MLP neurons of a small language model. Each row is named by its layer, matrix (gate and up: input weights; down: output weights) and neuron, and shows model dimensions 0-159. Each number is 500 + 25 x the weight over its row's rms, rounded and kept within 0 to 999. Numbers have three digits each. A neuron's up and down rows have the sign that makes its largest values positive.
A block is one neuron, or neurons of one layer that tend to fire together. After each block is what it responds to, as a language model described it from the Wikipedia text at the highest values.

L7.gate50:516493468487509483461444544518527495501493547565497493528531464453489517503517495519498512497517502517503538508493476472514538494515543463529494516490477519478466452530480481504485477510471485503519521505514482503467486526472495499554468530494533504515513519511494498535502511480539502565485473512452519486491455535490515544511480484453480558470534522491461458515488497503491517483541482524503489486513470478537443519477500475552501522507499472461510491507492514517496497505505522
L7.up50:550493489496491494474522465501479457493484542463520513542484541518517526517509485481507475492485472478464541493522477499532510479501523478503476505532481510467505459510495553470529527489469552511469483509510480471518443480520506524500491460516490544474517507520485538524529501458544529517509564516524535515487521491494466495489497512506477480482511514529491520506479422455490498505497518495552525538488520514497489519494516517488486483517537455557512495499474501466526487512520483
L7.down50:501512474492443494517511499541485527485472488502539499480535504533509505505541503504498482506504518453499496506533456488528493475497434469518534506530492555484456517508511520490468535526516525479526505521492503463489479478485449552530536523525448544537460501521483509526469521493496485473475494448458488518498521472537532498508496538524505468509524499472483489535491479458461534491461508474507532512463490508498490528512516485479498537481514528506552468528516481497508498495527507
L7.gate52:480477473477505456530481485483535537514492531480518525497461472472479531512493519539469488516518517504494542456468484510516535451510501493563506525511509457504477500498480539505428478499518478443524488489482482527528514478508522544483505514495503526480468511446494441511504492464512523460542515490526509488477513525493508539500479494462508501523536485528448540465497468514481517499498532519545525493554477520479484486511513478494487510494512516485503490479471514532499490509529478
L7.up52:550491499494506500512526478446511522435506519503503461457495509464458498511534493496465489490498483496436472519540499502485483452490493454505520487531477492477524489506507476465453502558493441519504492490498493480500506528478486519484531488499507493514479494498528524486544544535520512492482539512497501494527505531486526502508473537467517560478532512528457524524496504502485484486489541524453507469474517512473477509510477509533502523522526524489522434510512495491546473482535488
L7.down52:528487488526510521489527496508480505492543540495538480495479502492495503511468492488504473499531493496497507534458499517478502485498489520543497540477494434456447459493490514470488524534513507528502487527519486497536489486509525508452521519529513510519482505499491486505488491500499461477474521464480453513513522450515510507535524561491519518491498536504495505488515442524512494470504467535535545465492502458496487490496555496493532547511553517554468530509474501549507458494542523
L7.gate163:490467463486483465504520482457515472444465521494505503541506519529501520511481496525463513501476484511507501500517486480542502500541482441481512533554508531499526503513485488504504541512460486497525485523539458506495540534483497530475459492520521540450499552510485465540485528501525502483470477496524523456491500485470495513496498487497481518469508534534505504498520506495489430488555515489528546526503548512473494515469514543512448499476521460504539503488501484499499467498505513
L7.up163:525510490483511485528523497515490479498489512562491465481527525451540495544478515502521531475516524472481522502549502504528503466508479493504485485536478536476515460501472510542477513484534508545505457543510450471476518536491469471511478497537516523495509445469523516531467493463505492500507500490521510496581507470499532509499500544516509517476514547485447508486485451525496489504503490520543507500527527474497507512479494519505510487527530482490545492558503536502502530513503527
L7.down163:487508463499461539508506502515506480489509538510496511507505474493456494496466537486544534532543512525502508489485510510497505488525445513488529509527489547496510501523509442550496513497498551509478520557509466509475465518459480477491522505488482471488467521499568460531490515491477510510502451460499521531482521521499483532500473591454451535465509513515459506522527511502486506539502499531486519488503533495526484507481508525531503511505497487475532484495511483495521468484516477
L7.gate181:480496490445496473517511483470521492478469510501499465485503491457499541526505504493502523448502490474500548478459495486523527497511489520493471477481475516449559473521504527488489463474487505490507490494552502511485507504510509489506526470497547473522557508522441541502489536478526540516493531459513497497493446542482523522473457555478484469486539516546469490512534489483520515502473513520521432530487520510489476467518504488508524504496533514496524507455528506520512493513497501
L7.up181:479505492492524509520507496457505502497500484539550542496488467469496469463482467460466471513482479484534480500491497511509529500524519504497472545519505510450498508482484488497493520507534485483536495537515500463483466498507505479493520472502526515524513507542439513475499489469517527523510492536530524549515478543488545501497470533476466528508460513474492455466482478475484492506513544511523495470492495479481440518456493497506523512464504506486546460462545526532465444477498485
L7.down181:518436462474511494463490488515464491473488504493460462476529519521450487475499507466501477488496503485472488485499454448498551542491484509501507506428524502505507539515478503490476480505460521461504461515503474491478492540511490505498496489511481520514481525491510489502508525484523547456503496481518488526468483475482529512559531569531501547475517539518432491506511539493509535464493481460508483477484512527488494467495515528508504487463510542492463489483507495504504496496477470
Responds to: Adjective-completing word pieces. Final pieces of adjectives or participles placed before a noun, often split words, such as one-sided, ominous, continuous, self-titled, great.

L5.gate58:525488488474490518506500468488490518529473524526518537504451475534530501487463481494501549528484501522501495496505472485492512482526485522472538542502503530526515481466478540516436498472460502481514528521452472515494529488537482540526524539486533465502492493521461477519480513519521512461488499533508499501486452483511485521516507467507477551478422510489500481486494486486528484458521554524474500480511492448486459511539518532509493528476491497505504469503506483515509498530486561
L5.up58:515470509502526485558511573490533467498490458469499483506524497514482485485469510501490515505428451463472504489463487501516524539506475514495502510470520522548485548521471487520496483511459489513521513477482499543466482482509465518502479468503521518496504474511506542501479510480505504469542511502495495477523474556493517496499465471465495497509502511495524540480489513498493508463549504526517467459496472511550493530489496462555496508475507504475523545509446490543511522477467509
L5.down58:534506518494515536502537477508509482487478512524516487515541526482480452501472500508445532466483500512476499533514488522460526521472500520486498496518456477466514527491473484454517471506510497549480549499498458517418517521537473488519520485454507487487510521484517485518555537494510485464497479502486515473489483486491549504501502533507487486483467474506510513478498541472534471514527493489491505514499472550466504508413499475460536508491536515495509470486502491534516459502512489
Responds to: Third digit of numbers. The third digit of numbers starting with 20, mostly 21st-century years (20'0'6, 20'1'3, 20'2'4), also 200, 2000.

L7.gate179:501462489512518474506514522477526451504465513534518480483513477460478558485507497522491537476479459528486497477544465458504482498526484477500487487518516501533494482504493494484527500478534498483452505464475504536474519424522505490486448505506466466507514499514487487498496504492530487460412520533496486494493498456545490498518507527505514509518539474511497487472507487520512518548482538465495501566516519504500512490494514488481487509498484500524417527457504505473489486487503503
L7.up179:504513488524513506486458517518532485501471486531461532486527541524476517520553462507497517521483484513458489510461495488475542452547480493507495486461535528490500519494527489526499467479483522490534518527527502499537521459512478516491488519506509479506505521490521488512476517478509506459462491450492500540501465444496506498533511510504446513517544477527509540510551557546471493516475490493514487560534512515491502503511483517488527465489526504529540499451499497556504529509490515
L7.down179:507538539475492519499488454541456509539500525477484521510473468481504456493519513502519510482499519515536510506441461499504520510487546514491469538515492491504520470484499543494528530539542507495480531498486491507458462515457446537486491514522499507519472498473536462498497443518506444549564464476494544479506488473483524511510523473477508488495519506509521518532466492460511482491542506526498475476467500482511476497541520537480516523471484509495505470522533490497530478495495512
L7.gate222:479456516481538522502491479466499543486466472536500482518519485497507510510491482531519530518495530494461473509560486507504497508441484498503522513588472485533494524523451498529494524517515477479488560513532490513502523480483504476496485491508498456515515486502506540520484484568511445510499459521496522515497499484553485479498509546530499496496491493460449460516515476518470481500455506479525486515478501470526496484500491529510477494548520494458488477504512537484478525472475515
L7.up222:493497518490517540495513484514553527466503506557520438472537507512492509517500481509511509526477496493514510518500497490505500526511509526474483539492556524504473507481565523531508517469510539504486527495503490555510504523466510515498530505460493525514524543503500491517508490521487482529499544485533490518469496478513525486505567526497467519493472493495555513500497503519531498548522515560447435517522536545520557526527497522480512516514496515515521524531514497534501491527495485
L7.down222:506549515485502458480517530487498491490529481534507511502508477540512510461492534481454487512474518485502456488501519462513501511522527503460500491495534517489503465521471534499492507522524513437509432473517482490499501501494516469454498487511511496508500498507538471529490479444515518499518484502509535493522489507478525530509479501465521526444498499515490450523469512477486517493462482519521510513447454496480473534515483473504468546504533528513511515513475440519464450553548502
L7.gate387:535436500482529540485525502497518526513511535501489512498520517499475513454512476494473485487491495491462496524485528487508522503513497470510497503487462476510511529497448518511497499497514519541433533464545483501489501484528513499521549471514457476462525514525515495471460474472455514511495478497485478501466509480513544573479509483519527497542506516455468487489503543494556485476520514502527485514508460475521498532513474486493452469503499474494502529519465490476529537527545476
L7.up387:455464445496503523528499457497546498515493523491464526539459538515516483462475488472480475505519426515510491505478482506532498501507490514517530489558492473525478512508518546509500536441501491526489519503461477509467493456501527483523504478505524484492508481537527482491503490504477512541500532495500521538525503498542486507500503536530466482455509521485513523482580565512522516525484464498499484499491458470494530508478534470511508510500506488488524530487463498522513521504518487
L7.down387:496456474521511512537484503480513480503513498491512463488518487498526526483517496459476524486484494509526517470513502537531524466466509515510451492516492536479500532516511471538506532498495496502510498477487443450462489426503502555505514490523517554468538494503506507528493478528495470432490505470493518499547493493511511517510469551490474512505494474486481481501536505527489464508485516496493483537561530506504505525454542526501490453481530519537469519512459492472472511486460516
L7.gate408:524487516480513459513477515489507520508500488527493487514518483443473531511497507527480473488475495473470502534468495491550489493489456500538494495508485495499515450561489514518454456445496468475471472437496497491535511463542494495502519491476433503520553492523462487526488501465534479505476545475467456531514483533515514537528493463491532501510512466520510508501539529537505476532480464502541496538510496501521506498509526480503510523480497485509487494463509465484483461514508495
L7.up408:496530527553505455502471529511490485509484475525476505452511492478486535516518532496472481542565477512476457478508494500513491465526505533475524512471533492512481509485518509530497464520492508515453542508512456466478505450485511521479502467548529530489497520481542502488509471523512511503500498509482456576476492516494513511477470513489447495554493491517533512508470529532504475516471491468497495496513432503533485522510485488507529494493487494533474506462484501478453478514473487
L7.down408:486473467485481506500501481462523509505510546512526505526453497508530497489493458497496518487463524486512521489522526529481508497503539485501521482473463561518492558486433485510486538471532488502496525541505523470503460528477504515489480500445513482464534498508494502500495514503458491507496502502500526472442519562502450499503479472524496469512470541446476504532488527448507512501490506510461473513515517493495475490466509521522497517526507435482488512519493510545516536512504455
Responds to: Inside personal names. Tokens within multi-token personal names, such as first-name pieces, middle initials' periods, and surname fragments (Russ-ell, Just-in, Robert J.), in lists and tables.

L8.gate18:498487508492439499499505491502495491437483499474502505511510512482485518521504484538480500466517502497516473460518482530527514504531491509493494517477532508505473499463517503535493522526518473531489511483529506512520452531498499503500536530516512473521524492482507481524457489455496465499493517481496486494476443468451536501453476496528481551526499482498492534520532476484498465493488509509455517565485485519507477465527519495502495437488590535510513496459498500536478444483493463
L8.up18:555492518465478487481556519490461518484488531457478493529477512488466513503527489538480451514486521492537535493496470518544506504534460489507510502505479517468493483484506465490512515468478527486518517525506468504536516521489495525492507506489527496542497510516497514490480494464506500486529488517514533518487488492469518514486474529508490546524516439520461486550510468488512495510527487489456522533512508466513484525497536504471486501467552475527534488467525525502468458438510424
L8.down18:456461479500484521480525491496543458488477496526450488504498500478511523499504493493543501492486514428482485504489540527473490476465516503498498498536536517522506505507477520509464482497453498509517501498498467483492509535506483479518491478515487510529495543475465533515499480479521553513482480494485446490503529527532526500533474585502481459491533514566492468458543498494467514514527500464477503486526470488463484498491494521537488537541524489494487455516463508473519476499509486
L8.gate158:505514511495492517490485494488508538524508483515496494462506516453446492524537498493458493509499488515437511472503483504482488497524447531501516514485509509494482505496495528512465486440523454513489506488495532539513496491473473518509486509541551483472517489565511483490509475476563538471532549443494472536497459486485478471508482530489488479495457541539482517466482489480524482529484526464535475530547502485500486515486547490491488488503526478501503488491503480514526482562483491
L8.up158:480438494510523445499506483510469496528524520514528478506475482484475470502480559526476502483496514506492484458528505528528500529487508500479554504490485517504470514506494519485419488515513507475493506491477456499514492502527514470485504526477512492483487524480473492493452446511481506452511513456487496511479490448464481504510478498497481504537456496506458518487452487513516486494530535506505481497494501519447539422531543524511523502529553506522481477476512514482458480498514488
L8.down158:504502535529508529493474478473487523445475534500485482483473476499515497510470436512533542514510553474512541483485490507498513488510511510518532539546532484517495525493540518558509497505487528496487487484508550526488484513485475507499427498521494495459493496509489545505497514520523517556509508532420477497535508497519480497511511506502504505495513572543528502512527496501521489479502509462526529488552508473508531538469520495500507537540496476494496496519538518493521505516467484
L8.gate407:495530484483510503461477506474517468452499515578489483490515486482465521470492479552512501528497527478523503473505494481502507499563475526490498518470536483511518497521529521495511480550513488481482511509512513483534485513498470477526506499555497501530493517531490472463508527496508515502519497479502514508548453493514537452488478542508479506450483545541485513467482480493508454525487537510471473489498484547543469502489508474558487515504517476450529550518540488501525488497510514
L8.up407:499512505493496481492531519521497476502454537563490501498479506507511475521479552484515520489530494512503516507486485477539515496503540500530475527496535503464567486475474510481475515479448529506517489428499487529492503510505494463510486494515487552498485509503440534515439486473456515483521478521480494462550520459488498496495483531488490483485473511502525452543522515498517513451520514441506526483538517506450510508468502491487521497514497518481532479495521462494473465486474487
L8.down407:534492458505478490518476492533496523491521475470520483496501476502481505506494484466497529521484497478513443497528537521515468536505461480467521492494454476506450522509472512481473488490481470416532494524522508489511501507469463515496491503464532534536451520482561467529538466509501497511467492479520551528512509533499521536516494517470500525509511494507463560488527540500521515511493480517521502506502443466527502510522510473551495528517525515491462481480472486506490489500467474
L8.gate425:505457526466503476481459497489517469476484548469479495550517502517512486478502521486499522552468536483460511496529502501473535571493526507454515501499470508517531471480485476462466492485493509467505506520513482461490473516502483523545512487497525493534476489479494469523452501471516511515535497462534469463492513494479513541455484528480476508512470503511500492499522440491512464465527495524482520521448482483487510508488517466510517470514503516500517451483521510500518484469502421
L8.up425:451551492498459554471449496500553521490531502541457475549486468496492481523492497507507519520492506526490461501538461482504506501489527507509533516503514500484496517499500495545536495480487543471492476481490452490511463493515540451491511458513532516515510531464476479502467491458497498505510497466513500501491507422479534483503504522509481546486491469454500503515499532483491459492517525542492532454454495486513534517510506489469478496479513492505521475516488497542518530511516540
L8.down425:555474464479500504521518515518452505514477535515464496561518539498517518447503538513540499497461464419478470485508513500480479522494502547520558548511430505505507512490473514466437483490521521470507505517510526497481523538503502525520514515503471508510494489482497526473487497517507498517487495468482465503483513547498528548522462526522500503505494473500492517479510499520481529471493472495479486454506510533460494529517515483517510550525472469483518528514502500508468488500490491
Responds to: Word-completing adjective suffixes. Final subword pieces that complete a split adjective or adverb before its noun, such as ethn-ic, bas-ic, bigg-est, prox-imal, Ear-ly.

L8.gate6:511386458520505536502500492504509483510483498491526489497507484485509485473486472519463498485460537526489484523480524517499494521466515446521493524537473450466485531519487518503482521477477488549530541469517496534516470469511486529495498472524457518480484523511456518505493485505481511497446490480529463503523500472486532496524499507493482491512524482470462475507522563460492458504514475523491524445509462495501523536514469494481504498484528514530528504506489508508481538506514466
L8.up6:491449490514486464502504509477528516470496502472498512513487566455518515476472470499506477500531464494473503517506491509490486502481514485462511483540498466444489528553486494512544513512474499438504538499528487478491426443450509485513544501508498514474557578523473503540497516480495524486505483508499499513512485517543496477501492517466506513490468476453521512524476552505491465503480469502500541537519499505503464484497492492502534511513525494496504505507469526526506474490517491
L8.down6:494413463472493502501500513501453448501479503524514481473478508501523523534510483517529477498488488509513541472482503494458525505517495486523507480454476515481536510466560472483488464493531499434479453512459457478469514500513465503518464527494488497473479460471496495531513478513500495506474519481491545541469472547489500463525525576504488477498520526527506521477484473531514528543507529502488491477477470506506516497491526523513510499504486503495478484478517464506518510532472506
L8.gate19:521495481486480504507507460476542487494488497495490503556498523490481526495464482492508524479510495510438527458500520513483486503467512516518511533484519504509462515444513520492512485522498481511503509480513486501528505491507481499496477486512477523474494466521515487496537530549449486443525518510533473538460524478497513522449495500554493490429499495510480500506544529520505443465518493475488473514516451499541517485535509506524502513560558477501478516533503468489450510541519514
L8.up19:546460516490476494511495490463472521506528502470449485514473488495529539548512481493528488526524482529540533532483496484517491515502534519500514535512459465494439518507494498535451539529470473509464538507486498475487466533490476484517468471523550517501512481542466501491487524469490501486497500474523543525471529502495521504531549470515513515511481481484472464551507550501490485525528514470534477509485504460527518497503447483507508512505490536506490452463489495497528528495478490
L8.down19:506466502442465492474474525506561536507504520544526502534491471458515465487504499478538543509495464489461550473487543508525477520444486515460492457524493511525473482501475476513475480455472512466480444481507481495535457511474468510504506442524505506509536485501488505488506526526464498505474518498479487488510531516557492541536511501505461502490501490489471477532506468458490490479461491534502490516489483495504471466486485501509488461499512515485522505512461523500464522486485517
L8.gate307:492471472513534484523481501494542526534469508529467465515446512489480472477463518538463523493535467517476523486490511484561481502490477489516448508530521515452513497479528494464488522502532477503510521490498490443516459471492509526475515493546476518501478533493509510533481499512533506503529533536513467480476512532467547482483500520478476503504530494494467485516519488513503414520519475498453507482482476492514488509541490532481514520536534521507455504529493528483470488509516526
L8.up307:495463505502494450513495485526497462494454487522507481490503502501482520524494520468495445503497475504537506528501510514516517534497463529528517549527509526513502530493505512500517488524562544519473500517538453532456493445511543477479488507537493467490504505476479530466463493521477492527493509493514469511512442543523468515469495519507495490508564500510500500492551508534510499520496526493457524506500496506495484492481488540530515459519511502480474500506508591494523495532543522
L8.down307:480468463506507548483529525520498456434503479531495525478515552511541501515513487514533482500469503480489502491466489490524487515539502496477503462517487456510561468510484517494516496458495512471504527511523505543464526492471556541492501526501503510510490576496547536466509473521551482515520492450491497462527506494493510477487472553508528486504493478496546493512506498522482500530457508518525534502464497552502516539487502499505482521474504501529503516482500463502488487529503471
L8.gate426:531472474511518502473541510463499513473486504559491476477482472473473567501488457469522482471493493491489518505554528516472533479499489456504482505486468510461497500507500503509517469479505492566514508490500485528515523485474496489486511460486525487516484524499439495499511541531444496540484535534493514450502489510521467507484565512491523468485512525473480466460523494514515482484520486498488519510491481472500547491513493504509469562553532490512507471502482515527505542493514475
L8.up426:487485499524534486499510494487484502519512489488492484495460493481532502506515505505538464514525491487479534512586490557484470518499474480501484535504460436550489456478447512467472476494495458491481527507469467467490524498502537458495516537500478466463482516463500513481517452474469488505507482524452480463508546566482512493499505524503519538470503469461486453474511494481486487511496484499477499558499549489490493486497478488515505509536485520512521499471495484490515488499482484
L8.down426:525528530516511506435503506528523478522471495454519495482475494524466531464500505477497513547509536465467503505519485542513506537468511489490498521503544511517550504502526565496456514462511494466494531482460509515519512509517471459510487444510477502489512515480492536475568554502493542496478496527515536519447528478516498491498507468486483470515480529486516478513506513524515491513525464502509497503489489484482466482508509500560502504554498531500469551511458488497494491473513493
Responds to: Completing first-name pieces. Final word-piece that completes a split given name or the St of St. or St-words, just before a capitalized surname or place, e.g. Jes-se, Alex-is, St. Louis.

L7.gate19:550489549485500547464494529484496504496526487556542510488579456506512475474520530460480478521496464502483501493499504525482517492494527522515506505472474523522500531530520530557504465555475478512519483477492500523495481442493482499508484478497500493445481481514471528482490518517502489495528486458467518458524475496524503533509508525532500467474463512493496504490495517463478527451513507479465459515504518501508507486518521513483489514513546444461487546487473480516493486503535505
L7.up19:487463469471519486506518506512486506483549467468503511509513520518493516459521485482491470481541559499488477506457526510545500512559502491519513477488541547507498528504509473518532482494498496507513534526498512486524450433470495511515493526508472496524501477519544492480479523472501512533511544488464586453509466481514500517464485515514532545477535517473515500530482491500487487533516526462527544509503477536474520494496517469506513521469523470471490514496523496516486518499539523
L7.down19:501503474511531511476473493537492502463534520471510495532514536481497524491529463490479517508524516495480537510526472499478529524468500445444511483501504502517535520486522526488508510466475481499534480495497505485544467524474494525545493499523490508544497454512508467548461479504509490487508505502515523544521534492473489474552520493425509497499521523493546469512511512481484466504459499461484490465479483481486474532514488462532540524484503528463430531526497477536525507497491483
L7.gate206:519506486485509522497515481502502507535498499542494499529503516522490528495471499511465513481502460495496523468451566525499514449530537450504534508493474558527495502499533544537520508519504518476501502495457505543481488513500528543503483451490507509527499468463491468517438465483484497541542523499503529474508549473509510516541501442537489499524500534461489476506532501464509508513494509451502512475520494488504528518462521505511493524548483469506529517489495487513543514535498530
L7.up206:479528487515538484475535487474486431499447486469529544482490500468476485515469465489476522478459470454513533515482475514509520477528490494473495523506467508483475545539564455509476473515515503482496533528511475493488522456490505501495524467534480499512516501525514517500495451507516457503501514483505468531490469502515486523474489515500497505495534430508523494503502514473530462485470460531420509518490559502484529501504492477473506486495529536478482508525481502507486487517497516
L7.down206:490538479479522511498537502491496523501471484459518489484490477490510473523541542508472457541481530497497504509499504476479493507511484474535550500499475501499495511535504524537462518491488479544506470476510488527463531472479491490444501484525512538495506475467451519528501531542508488511516520528527524529514519514499506495475475451466490504523404509540540524523492492474497462525484467490518488508510535520542520513546519493542463458520502460488535534489501487511503526527498498
L7.gate230:513511519520518483474505485486506492540576522513530526504475531498514446489481560471518487518509494496523548518497486541516485508496501537563510549497491553493518486473472525515517493529480521475520485500483519494479467515488452486486503481499469499508525518526528497514496541450502531515487487459510574503525501524482563528502488480510469485491531500470514486515499477485511480508543504505503523526532482493516535487505496524523490529501483508447481443539512505526503508528539493
L7.up230:531557491509518490502492491523497521553531482541476512504520472529529467489490544513491530488539472507500509517492473477496519504503475511517502501493509523458470520506539554512463440469509491500513516530500517480481467469485444497499491535523504496493463491539465495544496484518491519503491497495505527492539521484570522492514527473511507511507526520481488473548479512490490495480524487489486520478501529458542505490495508520493488510481467533488489483555580499547470498541482542
L7.down230:514522492511530517518481543468499482461495525475500445533522514557468512515520399540500524433469502477450503443497492483516478481520538466492482510498477515497485445496501523479486528477469495500509523501499530521535486503515513477470515509505536479513513503480533491476501524518489491507492492483506443498513483505511428511471499540500506465515454501509513525483545501515528479480498523507509510506520512520487476520478530488514488454504513467510498548495484473515523506505500471
L7.gate308:506537526475509507502502495510524480512497452530502527514524513522487512487502525481473485507512505479512512505459539486497496472503496484509525485469480489512556515507499519527483474519506534495517536511463454531504499503473455535468479514471513488454498468568535509515499483531454516508505529518449514503482459489514513510502483497500468539506505536479505479551469538487493493483566486467538465531473506511517495473514500492501463539510546517494506444478534556549498516540528495
L7.up308:488523540505488518463512513509536476492518473481507485507475504523491525490467514502457493496487483504516483547458490521508474475493476486498476511456479499533490520502478498522513512484548522486488549463516473551502511493482496522492474480525487512492477475497516503506488502532424528511476534561463525515527480480519492521507491485489466520518551517470516522557512582492471489500562454489520483499524481492472481499513535480515484539555549519479509497519510501534485516511511519
L7.down308:492525515504490534523501484536505451459536481492477516483495465495519510478513469537545506530453523516494511478540518501512483479470508513456476472496501501485495509496505467524467499464464467513469542528524499520484506508505507500534458518499514527549487530489477512527491509529520488506529473504485500446526565499481482497532468506516518480494506551466479493528529504507531464511500476485492474487491504495474497520451454515477531428536484509518516556502490492507506546509462451
Responds to: Mid-token year and acronym pieces. Inner digit or letter pieces that complete a split year (2012–13, 2015–2017) or a sports-body acronym (CONCACAF, NCAA, IIHF).

L5.gate405:476466462526538498499488505478521553538500497474497508479485489488494522498509445519498473513549433475471488497539546517513509522445491505502477511510478490514486518511476506520490502501521484501524506486463531490482490478517492498496499475547503507471526475480490503488486518529515507511484478498493490506485505536495498531480494502487466479480467476516398485503511523458519465532486488480486481497507482489516537532525534460548515470502512471470452559462512530464485520523546465
L5.up405:512481444455544511483473522440484503522528506511507501490469481489482517473496469469497472511539515495477522500472497509507514463465520499482497522508501496512462504511477500530491529538532505534501544489449546480489480448512519461505502487515510477487517489480514501469475543527505509486437511496492477519497481515499476502504452499488496484478507486494510474531543509465538464574484508456476475477512479523497521533501530481528509532505536502483450542490516521458485511536534466
L5.down405:512434464498533537475506518457487499521522484519480505478507528503485518476508487446446508424486489482514473514516509522477472510504489512501503527499465483510476496508525494494518512459506522474503521500482522498507513484480487462512504507533435501477490494475499486522541500530536507454455488521490528549501522543513497500503552562504478436512492487492504537467541468478517488500507462516555496528530513530494510521469487481499512493505497495515512546534478476472508527511514464
Responds to: First-name completion pieces. Word-piece endings that complete a split given name before a surname, in credits, tables and lists, such as Step-hen, Ad-am, Aud-rey.